config = dict(
    n_head=5,
    d_mlp=640,
    vocab_size=8192,
    norm='layernorm',
    norm_eps=1e-05,
    rope_fraction=0.25,
    qk_norm=False,
    attn_scale=0.125,
    bias='all',
    tie_embeddings=False,
    optimizer='ademamix',
    schedule='wsd',
    doc_mask=False,
)
MLP neurons of a small language model. Each row is named by its layer, matrix (up: input weights) and neuron, and shows model dimensions 96-287. Each number is 500 + 25 x the weight over its row's rms, rounded and kept within 0 to 999. Numbers have three digits each.
Before each neuron's rows, "fires after" lists the tokens most often just before its 100 highest values on Wikipedia text that the model never trained on. A number after a token or word is its count.

fires after: "-" 29, " (" 14, " \"" 9, "." 6, " K" 6
L5.up287:499485487542488478519497495517466458495501529548558517500476497518464513526485562496516504488487467521479517538476502492515493527489518523489506517557487526500488533548516529528503465484496468504468493476502497468513492467490499535472528523550508503503510469514516514501523490488492488532545477479530484495492492494450483522528491512465474487491517455460531483498489475506498526559528469480494472556511509539508503476485496525504491506486513475496417490507492513520512534472434521547487478575465467488492491472494523513495464479546531511501497520516461489506504493523534477493

fires after: " (" 39, " \"" 28, "." 17, "\n" 6
L2.up83:493463484503521468501508533496496449504515467503552513498510466498453500534499510523465477495482477500539458475506532479501526498470535520488528500482469543477500523513512467461548457451475516492477481504535458529498492501510523522513504537520509499550512514487472454493474518500533471516505491511522503495498466482527519532577496513476447490513524552493475503435506481557519523492526456511476518506540526515504494504514465527515535443527489484486519504469498519517539515495500491549486514489531495528447497483505513520547474509522476505518538498505421505483505486461517476483

fires after: "-" 76, "," 8, "  " 5
L6.up529:494473523470528504496499523518494518468460490478503462468505474471487486547531479480530522528519495481513482490485536512522498531506495524477528496514517569521497511491514490524478482467529479524497467506481563557522532447479464489519473558538482511502521496507493501487520443481464480473512477511507530512473507463489449504546448532471440517495502497543511494422525526523501530503471475457514512518496507487511496532476467467501478513506514504530472506500463518522537502482510497556503523502476495514488516525508474458506537533477520475501494500478493476503478477501480535531

fires after: "-" 26, "." 20, " (" 10, "\\" 6
L10.up177:530526487507503499465440518513549472473481464498503489461486526543520488511461504525549509489481462498539453517477470482480488507492540478493537517560499515497484520491476522488528482469516499500464481474465498511552472489439495505496517487487508502524507490500490510496561484487508495479509525501496487461547509495469548490521525505503508555470488542504507490478501475504473505502517504491471480514491533501508530517502494501508546503549533507482495486482463526429472499477499440478522492510509457498489470513535525539530497512492512514493491488465469426447507546484501513494

fires after: ")" 46, " |" 5, "38" 4, "51" 4
L7.up26:497494510497505495481499516553507486485511518503488522496468474495472536500488493515472491535508476483479474539512534525534488533486536502508495458489572526557476502482477501475501484477480480487505494534509515516536507502537504532482460512537485549516530499523518475483533467514470535538535500509510551470489531533493524485474477487485508501517472464483489451482499450466493527472481487514493493466509485488495455493500457507525507496508512464489499514504457457485512493509522470501499477493476496470525508531497511470516501502488442511480495509479539499508465485483462506489

fires after: "\n" 29, " \"" 14, " (" 13, "\n\n" 9, "|" 5, "-" 4
L3.up454:513447520519479476499507519459475469506463500530523519516504509502511516541442545523499495510477522547486498510472491521549456486476497532482510518538516524467533527442468478488505476486507510508506458497503481495469524515497521569501481492539491455495500472487469518517504528523504494485485471492487477499518522499465527514563493486500512481495491475516482546432474543490548514477538469489485504527531538492470491462477516498507526524511495512503494516513464523506476496475508496491505501539521465544542478545467482506549488456493518482516524501484484495470484491527510472516

fires after: " |" 51, " (" 6, " Ke" 5, " \"" 5, " she" 5
L7.up301:512520498503485501475536460503477495473465492434542506539497478454488492515493478491489515491472474537520483484470501513542484502473463491513503485480516560485510489514474467488481485486556463547487470481523521557515534461506543498495463492483553470544540515496487509525502473536515511490507495516527477516506478460494509548501481527502495469475530467524494533513507474499548507515516491496531484504471503505458526514491491490533499502469521477509505526504516486527511530476543474510532481560504485527496496512503494478565476493505490448526468536503490526495462470500501516503

fires after: " (" 24, "19" 17, "=" 8, " 18" 6, "\n\n" 5, "born" 5
L6.up45:507492467507548462506495490521470517564530542464484469493484549522533485520437511472504529494477496482512503503503516452549479537500515504453489509537496525583483480526460503537507494478472482494478513474531515497461500528484528529528493504495520500526480467473481476534478464496533517530512536466534477492522493468496497518478501512519508483496505486502485504475493491478519535531482464519491483520503492548558476486501525487545481490488495477536551493484527545547469502518500491472496521503472470529482489540493500536488516483497480493512507519485521498443497516469534520420

fires after: "|" 20, "-" 12, " In" 9, " in" 9, " 0" 8, "\n" 5
L5.up297:498497510505493521491518514482496501501473536497502503503451548550489497514510515492505492497532472516510476511457494522502488501473509522513482481511520477539482531509478510531482461511493521499440477548491505503470497474518502487557539473515517429475456482449512498463448521523528496540537493497480502503523504511473535499494501520519457500496500489461469461492511541487491490503515498559540486557497508481527487485455536473527529516496493499510493494460548529508484551502481424470511463495495480509522468508468467538491501525475543513490506510462477492501488531500512505462

fires after: "-" 66, "–" 10, " $" 5, "/" 4
L2.up170:493491485492536523512487511483529535525441483528510516511534546483424465492466519523536493466485426527471488475472510530480453515490461542498514492506460486506500549498503515482475508564530484526496510512526529490475478488524477520509468451497475493473548492551501509478492493477538504520512476523540475509482506498516485500509489486458514539478532502485498481468514512491492518520468487526513531488496498476514511514495495495489498532566524488480480492521457538498508476491522475527566486524501456546523496483477500517529497514507491529498516457456481546517463503466491493541

fires after: "  " 77
L2.up544:469491504482487495474468504501452492552518562505468516509503515517522503526541543469510521511512511516508541540476544567557479567519528480502499499526518452507511536474479506511504479481469495520550531514506504489480513499498472527557500488493517473492484475513497492500503495478484458497515495502505479513507558521497478461533494514444483534491466499501491480508514534506492518489498515470504465505484481465547526543501503480533467519492504517541486473478518536517530456493507460518526476538488457498496520520496496488464460523524525509517518498498516515501497518485462542525

fires after: "-" 38, "N" 11, " (" 6, " Co" 6, " " 5
L5.up360:491516508534504516492511479517523501489510512492517483525489523512452544488497509485524472526494487532516503489428469524543497500509526544470508482497551560494506469486488518488473446499484462477463476532519464498542495503498495488477489519495518459527532488486547449491500448539509479518519501501462495499497496548482518554493496532518490489494475492543518512532499481515485510523469459489492495553509503549503474484501494490495529478526526508485509530465490520472474489531507495502506483509501480491510525497452461562498479517500502478518493511509497468496451487498540501484

fires after: "–" 30, "-" 29, "," 8, "M" 5, "/" 4
L2.up540:533544463532499523513528516501515491508484474487495477522530538481489503481499509483524471504502460509493523476515487518507468516501523523485516526471481501499459535521488462503542509450519455538504510490504493489528465474542513452484488491482485496473489506513528482503479503499516495522506450516549473500504551456504531524481487536519523505476512498512495492538521526504537494545465508516504531490513489472532499465490500504482508519518516484471516508506489490519493503479549493494547501511488420482458495486508483499521474507481540509491527517497497542474471489491505538543

fires after: " the" 53
L13.up479:534555462523491535461540502516503530536494534476479499500465502520454507491525501481514459507518511467541509512512469526483458497517527531451525526482526481500450527494498501510508446534494502526493515484509523513536515499482465478476521449510522508447495476465540494483488534488496494532525450499485491504508462512472503543524498499440534526480478557484533451477519527517486488509461472523508516518534517479462525481509475496524509531513493529495502520506494497481462504462478508504490559489497484411490439531494490529483508503499478517520489486507457519503480468472488494539

fires after: " (" 27, "-" 25, "/" 16, "." 11, " \"" 8
L3.up235:520502477541503504511519528508532472455502485510522482474478505497469491548487520492502482478450461497499482462488455509490482502485492507458526522526465527488495508471528512468515489499529468467492505504496497529490507523507533458528488451481529527550502515489488499499525517510550485513479490485501488499496497471456483456528472511505501500458485537506504508476547501508498526501536497499511481469551543540457495492499475540491496465535543465468523517462522506509496519487465494468494511484521513532496489491523527512561481521533505576535495515475484525476443515457506485508

fires after: " |" 32, "|" 28, "," 7, " (" 5, ":" 4
L2.up41:555465455516514535532527536468530528500512510514505474516491485525455527499502509473526464495422463513538488474498514519505482575493503480479535487510515539545489471509478505468498492510467472461490496516491473479471500510527515509511493468480490519506517517425485518519482455540474489510520496477487472462545481509472507514465484554524506506543504509492503521496533495523474462490460478488534549527507566526517511506509485546497508510489517558466523536492518509530502500487509486533500510518500510485492519501486472505545504492499507507499530502517483507485468480483514501491

fires after: "\n\n" 28, "\n" 15, " \"" 11, "|" 6, " (" 4, "-" 4
L2.up181:524457468529470508477495498507465502502494484447531487552504455503451523542465530439501471554490520481492448500518500491516512498506496476477517523512538525518477498499470502511508481511521475497500497464522463472507475468534520567505502444492501468512511445491521465503483461515518474476511496490502521500481506528485537537486445524486528521496475459479502474472483463505516547554488473486511520492491560544504498499512496439491510501538504498471512497483498543505490527504470499538510498503498529532494477462426458517546483473474496478491490484484531497486511500478497482440

fires after: "-" 23, "–" 22, "on" 4, " 0" 4, " via" 4
L2.up2:462485504470505522507517494533470535511481467496507512525522537514497482481545487487519488458500505548457543554528492532535492496485494505467532510486485509480543483524464521512486504513482495528492512472528528535476478470529505458517539471468511497489513464533490476510527536522511458492497480526489505445503572497513511477504470512508474531452495475519481477488491487487502516478473497530509503500496507456472517509486470496543512509540487509520527432534505504494519456481503467496507458504497445517454478492498479500521493494496521482519524522470525513468437493489497521488

fires after: "." 30, "," 16, ")" 8, " of" 7, "\"" 5, " the" 5
L5.up482:511476486486494513457486496514505490469479533476531492506513487527490516504479527431513516464462516474493529487502459504514504473487498525487507450508511551489462526534479461477502475457487474526467501464520494527488507462493562488512489487517478509496501502472520502479557541552511487572554509423530488511483495499521484549499504532520508476492515499532505532486486519495533518490526469536512450522484491558524494471515497519530527490502504464514501508525457492497481534482531524515486495504513496505498513557479495547545504491502482525500501473496510459465515519475524448433

fires after: " (" 37, " \"" 24, "ff" 9, "-" 7, " e" 4
L2.up287:514504467490463501531509500503465488463514469469513500471475509495479511511517474486500485496517485543523498473478520482510537498514534516436541493508476530536502511483477542483496476485500479498500521489493491528481482463523514488503511512536530542489500517491480473481492457528519488487495475517488480506523440502494535522515520516512512499493497540526498490488511490536500473503490477520466504528527541477437516482500489485534543504521492493515538508482509474496506538489485436483480531515497479513485503519507490488537538536505534508502506554496457506481470487466555545453

fires after: " (" 27, "|" 22, "In" 7, "-" 6, "/" 4
L5.up537:488487481498489539506517566443499502509526551506509485504489492545505515489492520524499487487451497484445495505495493495511492495486506512506513479503498476532484483455468505509512527515510507500497476483485447488489498493520545473476501501482492503503441483477500547476503492500519491560510505469478489498504497540448563500506473514481534531540493487517464496539505506477507506480486469519509476542528531488471522461537513503532503510511527427498482542466494542476511484488503500481546492544524471499504530494493501505515529500503504492502512510515442520521500510483487556426

fires after: "-" 37, "–" 23, " (" 4
L7.up65:501469478513480480472498545510509485490510493492524499561505461495464539524499470488506496508506545536509512497463447519452475525464522547554507511487508474511474485467508500502477496532517499468435496493477519516532521510506517448462480454509480505459505494472487482499505484536498518520504504468507493462501531528486516505471488514457510488501490478467528512485509480483503476502461450558515489520524541508482477505494463452493502505514502504498523512486474464481470492511503454488466475575534456498555500503523486483524570503519517469518505520516513521506489526532495495506

fires after: "-" 54, "=" 7, "C" 4
L3.up163:458509467537497499482526509478503481489504500461501516500481493504516508499521487490513436518531506466475522508442482455496519505533538562457497524524487530489491548499488530499519495420511452490480496474512502501468516462462525499553577498520527516477511507494496506500544481544504489502528516515491511478467478466533512539493507515470499519456499480536489495464528489481533513505481448524466438538525472487510475488491476495526465507481474531481507522520498502522517523488490494467481508534520454506484492503516491496480527506535447528469478507433517508479466507481521496521

fires after: " (" 29, " \"" 28, "-" 14, "\n" 9
L2.up338:519497491520475494490536511464472397495455468488537509525528486492439516509499493499486495494518488485509489532517491475516480503504504499479555507502473537501518520481507528500471459486495524517475478450507488437469483515498504495515464503524505498486519502505477522538492519508551477507502491506560512436503488487512534517515493519524514496484493511501500506465493477537485503508527408535488465511506542506498479483507489554494567510520504452503521511508492500524514518479465471511523484509551501514523463490486520516571499501519525525524479484468505490490475512478480486463

fires after: "," 16, " of" 14, " At" 11, " in" 11, " at" 6, " In" 5
L7.up73:523474495538450513490483514503495462546482499521440510526542483499519511495512533508485504507490512533514518508506513498495448474494500453486478542508466503547517521487491515492520506503552488532514490473517519537487513510495463489504495433542524509495503506488488493502546432494500512503465493490484471487528501537479476495488486483464492475504494504505491478465530467496495551542500511525480532487544489487525504486498485508506565484502512451458532461491474482485508513550498496553478465500472492497488505517507485520543478502559514516487508495517518493484483551501453478524

fires after: "-" 39, " /" 14, " 0" 14, " (" 7, " up" 4
L5.up383:509529470513531496539531480552486497477506492526514522500424472479483530480461509492551495539492482496456452474476470512553495550504493514502512528507509542484507479492534574474484490495504488484468463544538484514519534488515550466499506494502489455521510558501528512461483501509460501472508505490546528474511491473490499496482479513493504508556449453495490445513514469495508526496554482507479498500499519521469508507503498514497503504479504503491513517507504526494545528540519492493485490500456516497515502520536529546495510460500502461508512555498537496495492481465497557487

fires after: "=" 34, " $" 17, "-" 13, " Sub" 6, "–" 4
L3.up350:525513442531506492478527486494485501517499504490530515554536485527504475481475488489537468501513483475531504496483511472512525516458504515490530519519468513483451485510499538538485490489510483514504523488508473517455518503493524531506485527469478492465474508513461515468507504547514506562517494473539461518469508480478523499494508502474492550442534490503496538507497504510519492527508482490497492519501497474498496479564517483486514501498510522482502516524514501537504522499533492505552495574544475514519516511481522507577474504516490543481492496462463574506496498444459497502

fires after: "-" 32, "|" 24, " and" 12, " |" 6
L8.up538:495491509464524517491524455538488498463473521477508479503469479494456485516497529481477510524528496533509439488489455528536485501491498521489474531529489523531485478454534529478494503496465507525510485511523519516520508472529540500519497490556501518511525535500492526484492496492488535524545505499492494491539487472485496540526481542502528504535463504491503450514529453493492484479484463526488479521497526542455494472529459469527447445527503488500535563483503522502470540532501466496463469494459445498480464465479485503505480495487498481525473481535543487500481497467510524456

fires after: "\n\n" 19, " (" 18, "-" 11, "=" 6, " Pa" 4
L6.up425:520507487513484515482482495485512502500498498510487523498484479489484485497497518490519512487493482513500468533523428487454465550501554484476492500487486553485483498491534480505533492485511480505490454496524468487509510506492535513529505465492490475499504483450513546479489504493463485465511533499533513482557496562485515515492481560462537552528483519483487518506488523514521508509509472460549503551511525527541548533522470505512493480545466498523538473539491567499488490507454503471495496515473497480494474505517482527509515482510487492487509517509478504487494490516518497431

fires after: "," 30, "." 8, " in" 7, "19" 7, " 18" 7, " (" 4
L11.up361:483518472449517528491489531515510459464474509490505500492474479537517492509505506478523499514493492500496539507548506512501479519507498481510476451499473484530474518513466530510481524495474486471500478497527460515489516524481505504500516486538512491524519506508465493506505434505470503533526473521539500457527516475456511540503481528490501523523467482498515509487462496477523523479469452539528501528515485499522468481492466508514481507523480485532523517477498523515521518506484505470512516536518514566471463535513499535504520496493477508524500520501505512466563492456490504477

fires after: "," 68
L6.up314:499510471485485517452475502500461452481501522474465487499495504519547517539507489550523486526463529481516516493461526479503517534464479486532523522498471544536442516463491481497447483510520514550411493492463501544500517471518483509509534494475473502468501513506531469537577454506504505508500491521535492487508512522512481495494482526534487499522502526530527477498515506505504520516496470524491507499518511491516501500452461455534557501481494476473458485501459505512540483488480495490533474511499540526501499520470464499508523528488500473463501503523494479519454546492472487515

fires after: ":" 20, ")" 14, " |" 10, " (" 8, " 39" 6, " in" 5
L7.up351:493522463482527485480521539556462526496498465511486479490495464539540528504511484499486523473514466495497454505494501500563480523465506475494517492529490547554526529500509528497485505505522515506506488524496497522511505494516476494524509499503541470494514512454542497480542479556472478508537505477506501499531488546448514521497482551504526499510466476473470498481505466527489532503548419520506474536493500498538499505481475494507532496531516496499523491477541485499474559523528464500497493431492511499500478523500435489531515504461464449492489490503494505513473514522515501486

fires after: " (" 24, " \"" 20, "." 20, "\n\n" 8, "\n" 5, " and" 4
L3.up245:511482467491510478521496527511517471475490531491493486503501499501466546539482556495508493498464471485511422470496467519513485512472507536453499482460525516472514513475509504477526476524528499508493477489529453483499529490481541562521496452479526467519497501469502552487504501534479497542519468487531485486475493511479506532525510529485499494494493489459496504463503525474565454512506511485510533524496552504537509517520519527520532472523494507460541551474493528481505522473521527493485488441496475532502489477517490479532493514506513529494495462497490511466519511482513495497

fires after: "." 43, "-" 21, ":" 4
L5.up172:475510468518537490510471502497555468513460480506524502493493536516496497532453486482542502511497464495490453517504443504509516504503549524492548531538508538517514500528468522498483514496477519514464491546435490506547558496515536516480501515508516494530531499493529505504524447488503496472500499500485463476518492486513492503481514508534524497509466481509519482481492526501477532481527435510454474500519510566584477551505464513504484490546501507515502494443465525523518535509477513441510529456486471496526460484536475525511545504493498530528502528446505459494527519487487533475

fires after: " in" 23, " (" 15, " 18" 10, "," 5, " 17" 4
L6.up115:494488460438468517511510535514507490467493551425517497512433513480500482511467475467503476536504453506515490504494482514521492503455472524498504456469529512509508539484495508458457474464488480507481469513513501492509557503509502507523516462538492496463533509485490502525534491512522487485522477462506505524523518468529529545500455492526484511519502491534518439463558513492544542481479482487499506507526527499496495499505498501525515520469517484506472499485487507552510542484543480476507503534466477578480472498460492520501509470508444474516499512491526549513498502453506491448

fires after: " 18" 27, " in" 13, " 17" 9, " In" 6, " 184" 4
L6.up415:480484499497469495481532510523527508500503496505488438490555514518481513504481541497529455491475498473493500503506510468495500488510481506528463481515492458500501483519508482527511532492448500539547522479490510498520480549500504503466519486496517495490487502472515501516493447492481482549491421462513503487519485551509547504522502502497508479486504537514476479488533510488482502541514506527515472512547499502480456474475485501524525502478496536485532497507517481534457501513468487507496490507473525523485489498481516546526529487487474520509543508510470559497490550510529492487

fires after: "," 48, " the" 10, "-" 8, "–" 4
L6.up130:497472528487517518490492535481516506523489490492497454513553517514455514499524511489517535523529472481517488522516481531487488461485505551462502563515498509548477464501493484463444524498520489522523499478496512493449470465540483483480519503467473541492497463528481478524501466511458499517545491531480477470527526523489478467502483491502520519486502499496423474500522503509527517500495507555476518496539494436524539481474515481499502521523543535502516490484496471506504494437514476503529516477508507477481487492486489471516498497534519515502504530456550530470509517496499483504

fires after: " |" 22, " (" 12, "-" 11, " Gi" 5, " Be" 4, " Bel" 4
L5.up111:521515493486483512508551520541493507539468500524555512488502486498419504526509516508500474496460481556531498516526468500517471523528505506507469506463469492516477494484502515501467512523465523482456463518558511456508524508522475495460514470474512492486520516522511524462502488522518438555485475546498482476508469490480485481500510522531494465507519465475501519473500546483512508521524507523530484508534516501547479500510486514513512542467522495485510529500477517538525525508498459519564479501492460456517470492478477511522513496522477471511513516525519504460498486503498485522

fires after: "|" 29, " the" 17, " (" 6, ";" 6, " 11" 5, "-" 4
L13.up194:513505505516495543533544490499498490545472502518476490498536486510520544495491511470533475505473477546506459544505534477481447529460494542461463495506486471513517540501524529454527509492512507502483488523510501510499516519530464535493493517516529520504513505495483520502504483512472510529483489515497493507519503502480483518525487567466496504514463509506528480486486500461461520527504471521495489487502549491501523494512486467513481542541486516495498462475445542507443505515469505511564511516476490471533442510489521501526500482507510506486499482506479470487492517467490484502

fires after: " |" 63, "," 6, ";" 6
L7.up46:517506529476516527463476540477486450470499509493467486525498489464506503482509456534453514497493491498519467482472518487540515538471475481485493500501510509467497484494503514468444454513475481517488482520486492555477560483499488427523491501492508483472547529536501504499524458555459518483479525487507503528480489468470523499519543523495524471510467502493463482466523521539536491503472470475556514520516498496480496489478467503529494505506531510459520477484473450502496487464528499489520495532518484477511461526509504462526508504494511506512481507489501495497504485463511496494

fires after: ":" 20, "-" 16, " (" 10, " |" 6, ";" 4
L5.up10:522481469485478537494529467507586454490466478492536451508478546501456513482513508475528513522458478482483490495535477511504489527438511528473506473455444502488504507499523508487513440506499532483493486492484498549516529474470531478474493451459492508502496512512471497520498527531503499526472485520539495485500526469473473505494496535489524488483463533475478490447500479517505484513471477530523509495518540520543506484526473518478505488519528506456463515486481504484518504486513489530563485505465491465483484534510490491501522539519509526472512477482472458477481508466536495508

fires after: " the" 43, " a" 15, "The" 7, " The" 6
L7.up41:468540438475545499470510540477498510534500497510504472493484519542503499511501493464567503512495501506469503483480498480494489511498527504502487464525542523510491504509478500494468512502475439534458492540483482514496497508502540440520495455499538492460519514523523505498466472514554465563497520515495492487541510507511522504462485496448478488513511543459531497518526490501468468545498454535525478502527525553529489514495491476503491492482469492497492507495507500503510494454564539495526512524518485477528495470468446521486544555497469489546492484529484535496444508523498524485

fires after: "\n" 26, " Roc" 8, " Gen" 8, " =" 8, " (" 8
L7.up167:450538530449556548530513493462503455483513489499514492484542499503489532495482503481524490548483510494500490545505494515498510479487483500481477519480490504458525542507498438496475523530509528513505541498486551472479494513485509499499521517537455519495540514525497514492522435484501461524490505532492504479494492462476475499521497480520501493471523527515559460465520478550455531529448492480484508503495495524504467509510467542507559542492523473483488483469451529513543526499479500526505480485481531457511474471483567482493529511546489488531497457526531488516465472536478489517

fires after: "-" 32, "19" 8, " 17" 8, "|" 8, " 15" 7, " 185" 5
L10.up576:506511497453522471488511518523502499478479562504486522517468504549515503512487514510466510508480503490491480514476522485510491496490517504502494498470476464542465477525500521462531523494507533504486543530474490526500494517564502490524505519491514490509491479489491448482532498498493471499492472513514510487542538508510490490469481502531488466513521497466542473502536559503462472506538464502459481539565526489520495539503476457547485529566488509526531513480503497522517552454539478445534528490488478489519512492513485461501532505477488531477503486508525510470521505468492509455

fires after: "-" 53, " |" 10, "–" 4
L2.up286:507504503517528475518480520472504502541449518537472495517508538497399444506499517499496510489483441517501488490484490525475494507493474496478518508498414478506502480534527520501505530505463514504508468509497506508500506521476506497507486520454503496534468496523457519498494504524511474460517493528521434470500478490511525468518483499497536524477538524475455502503501515550497483544520506535537510486517528503496491502494464512527484550530526519460525501458488525523496504487485489536538511543518485523470455484501545554544500473503500499516536514497503529453480475496510508519

fires after: "," 28, " (" 10, "6" 5, " 11" 5, "4" 5, "5" 4
L11.up131:515503491507467517484478539530445486495520545473460492515437461450473509492512493446503475526508481480493514491496446473503504490502482464524502501479492527477510516498508523459455487520543531489440500505552530495494544513498521550510502479495504466481529538438510504495500470518492518466517487529534475507525525447475492498509472500536478534499463470539515474517461467518556511506491501524475466542493508478536567520532482549490521475520482547504480499553520526481482536480493512489531463525490484475517503512509482500534496536480494534418493494487504484441482538492515520451

fires after: " (" 26, " o" 9, "{" 7, " ad" 5, "(" 4, "-" 4
L3.up524:526498457488484511541479519526484487513503477493514491518515461501463512495466513477526493530495516444529533493535470507486492475510504492487495479483490523534491473479514528521477488483485510527464515503510485487509555491490530531489491466494520517485481487490536494490495501515517488504491488497531469488513490458505482546490509502553498541531485574517477475437507505511492471513480504484478535557535534508468476511511543497493550512491471483532504503515471517537514475514524488520506531487498472515466441489482496492513508506513524507512553505471469519524471473431484525448

fires after: "–" 43, "|" 14, "-" 5, " Ad" 4
L10.up169:502529490509480494465496526519480489483514472482474468478475508542494529501493487483508487545468517490498563506501481486517477491446506503500518458546464472454524470515487510490490517480507500526462484478508520494497514516459535470466547474524521449491511465490528521508481484486458466498488515489493537446475493522452492568459501505523517526477493504554453481471510511453503495486532480496486484532514572530468528474516524526532544501464502502504484568472482497521506505479547478471476461471511506512490531523463472546518515520510546501508500463506513526495483520496521486492

fires after: ")" 59, " place" 12, "il" 7
L8.up438:492492483517529478477488512521512450508498476483482529487518509520496461517451507493462482510510511533466503478469490492467461528434494478516483454502489509475489528515482465502465494510512540517513548510523528542504487537497490506519483489495502505454498517475533517513532487522451500524476490439507480503496508465518501486510474507516471477506508469493505477469484495449476537534550479503484493539521542506507462491487477468541521484475551476472530499485491496508491523534487497480457478520536505504548489523503515491520488464561519523491534501508481466476511501463534528487

fires after: "," 40, " (" 6, "4" 4, " the" 4
L6.up560:480508522454488506513487465455526476480510517487475505509495469505534508510502514505561496539511485476499494486482476528489514486476491495526475525501506529510531534465501472452458515508493490474464535465516510521491491533557497462521527502517468511474495540502521512480515442526449464526505474550490513490451484424525481497539506515506487478514507555531522468466529490517510531541482529514504514511534497507491505498492458484510509497503532472532495478521493517511495495501466474497507441457472499517507501498490543508522533503465471535494497508455474484483502532501503511498

fires after: "–" 21, "-" 16, " (" 12, "/" 7, "\n\n" 6, "|" 5
L5.up446:527486451519457560493542529488455529490483504474534498515460523487518539500519488463481507515456464546524545557458476524513518524511511492477497522448478520513495524474506529505490508536521506475488474502495476489481544459503514511482528481476492499466492493485506471532483515514504499513511497536505409451530498524499526451483495501484485553477526484513519491514515492549538512487511505515534490486493497516464504468535511493497514543502521517491516508454474513469510503487487496495521474496466465514453505493480485493482536481491501519525454512447451499515523537498531513476

fires after: "." 23, " di" 13, "," 7, " ." 6, " as" 5, " infl" 4
L10.up14:531487487507496491485500528478499490518457489495539458514526464500472545525449474491496489508507433471481472501513487455491476489504508503474525509540482540477549507548490496516508469475522495530469471530504518515538491508497529495496487462503548479488536486498510521478525506509492480530481494516504445486518512498480516499487515472504503464474508519501513499478508481444516534483506426503478492499525525496529505522475497512512550508528510504485503496453529520487494502484506496489515528505483469488507524482499504528531520541511516509452516478474516493475444538483493514473

fires after: "–" 30, "/" 10, " (" 10, "," 8, "-" 8, "." 4
L5.up57:496459455522518494523522551493543469481494528526528507495441482501514464490465519502484526491510491493505528509459482476493483486512475479547503513480478476481497495499491583529534511527489497502456522520488498548544547498500498489531538473511492514473505488454471494480482492479487479487510490502504476466512482528467500477510468506538479496513467461482516491519499460519479518488538491492480486502490523538540480478432469490523513523527482510509534498459492496459517552502449458493469525525488475509512461505489468555518560484499506517499505513494514482549522530505501501419

fires after: "." 49, ":" 15, " |" 10, "\n" 9, "\n\n" 5
L2.up495:529477468497496435550506463517502509490501473494493475507485487479490497557533517500489499478490480527506461457488521490518468526482502547529511490459471510528505486555509490487511483498522520480495480481497486542468489511523507501559508496489472493523471524466480483506477549554513512468526533491485470469480509479507522519490504526518477522503533504485489538469484477521533541511505502476515479502476493531513505489516517537546513504507491509501519531473484534554502487503522438533548513516521497500502466471496506573532512498506551546551506530470497535497495440461535492497

fires after: " |" 31, "-" 11, " \"" 10, " (" 8, "=" 8, ":" 7
L10.up227:515497517490510468475495515521501504498472517500553454495476482474463534480483512509513502509506443537510530504538477529510494556521499534450489497527510532519484503506529501483476483481470468495463499464496497533513481435545580522487487525510522473480512496518494507470499479498503494531518487511494504501515469514464486515510498524471488504491526488499488503544483509493506496524552455525534495517459536551531509463536520454510572477507496460510498501517507505489517508494478485531502508477466535497488511478488455549485472526566526483514461465528523498466471498478522529484

fires after: " |" 72, " Free" 4
L8.up173:463464518446529528497479479495528536494490506495516507512499477503465463466479473513475539463479514497464452469505521505499494547475491508516504478487513516478514504496461521483483500533492513539525498523486527525478520498545494461509493577479480489509507542495504520504521478541502493518525506486549522524481484467480564516510489550521519473493469542505469478455500485517497499496496502530504516518503542495452476528520458516547511490510530520479528504490515503467527506486544550518496499529521473463511462570498511477496490481485505483496495527507508507502458464450521492484

fires after: "." 22, "\n\n" 13, "-" 11, " |" 5, " inter" 4
L6.up613:509495462514513436488524518532463492467444464493495500471500492478484465493463520465466510514440506483497423497511527505509511500451502500445480503513498480502498485499507505493503468508537512512497454500551524498526495476540498502537490485484512500485506521462492518503472472491456471488478507509499512502523482525536504489474484534481507519508476513506505481493535483525481513496465484502495520543487509506550522513505490525503505450544469536525479510509472480514499534525480469476495522464483483516480483541457514548519506530510492547520511489488496463518527475496518485480

fires after: " (" 34, " K" 11, "{" 10
L7.up463:522502495515483493527495506501475466516526533514515509504447513499507522511445503498535515540473486496502481499493449471507512544509506531531499486501524537483502485494495547540490515497532491487457497516513454520516541479501517465481483505501496515465535539487525562497498451529488484479522497468528507479508530470493542519484494481438541535539462485519486515506516496522525496491515498487492478528463503511437469510472515481501498521461503485497511514545488474512471516493486478504491469518437488501508536514566540499497530492510529469510498510480513504490470493513493509494

fires after: " (" 24, "," 15, "-" 11, " \"" 7, "ant" 5, "." 5
L6.up537:514431413489486477516482534531512501493506534481524537489509452508498506516511510499540512527483492504500463497509479500501518533472480504481497461502531545501496492475438533510485518499502511511461481558457475527515532475497527557528495437550476506494518490507493509537521451489497512472489505454474502464531489493522493522487501515475483477515491522492469518483522490482507487515512470505457522518510488542540527489525473491487535458525540481474510536462464532475480520534499487483480482472497506493497488503521466494531525499500520467486488485475538483460472480472513533492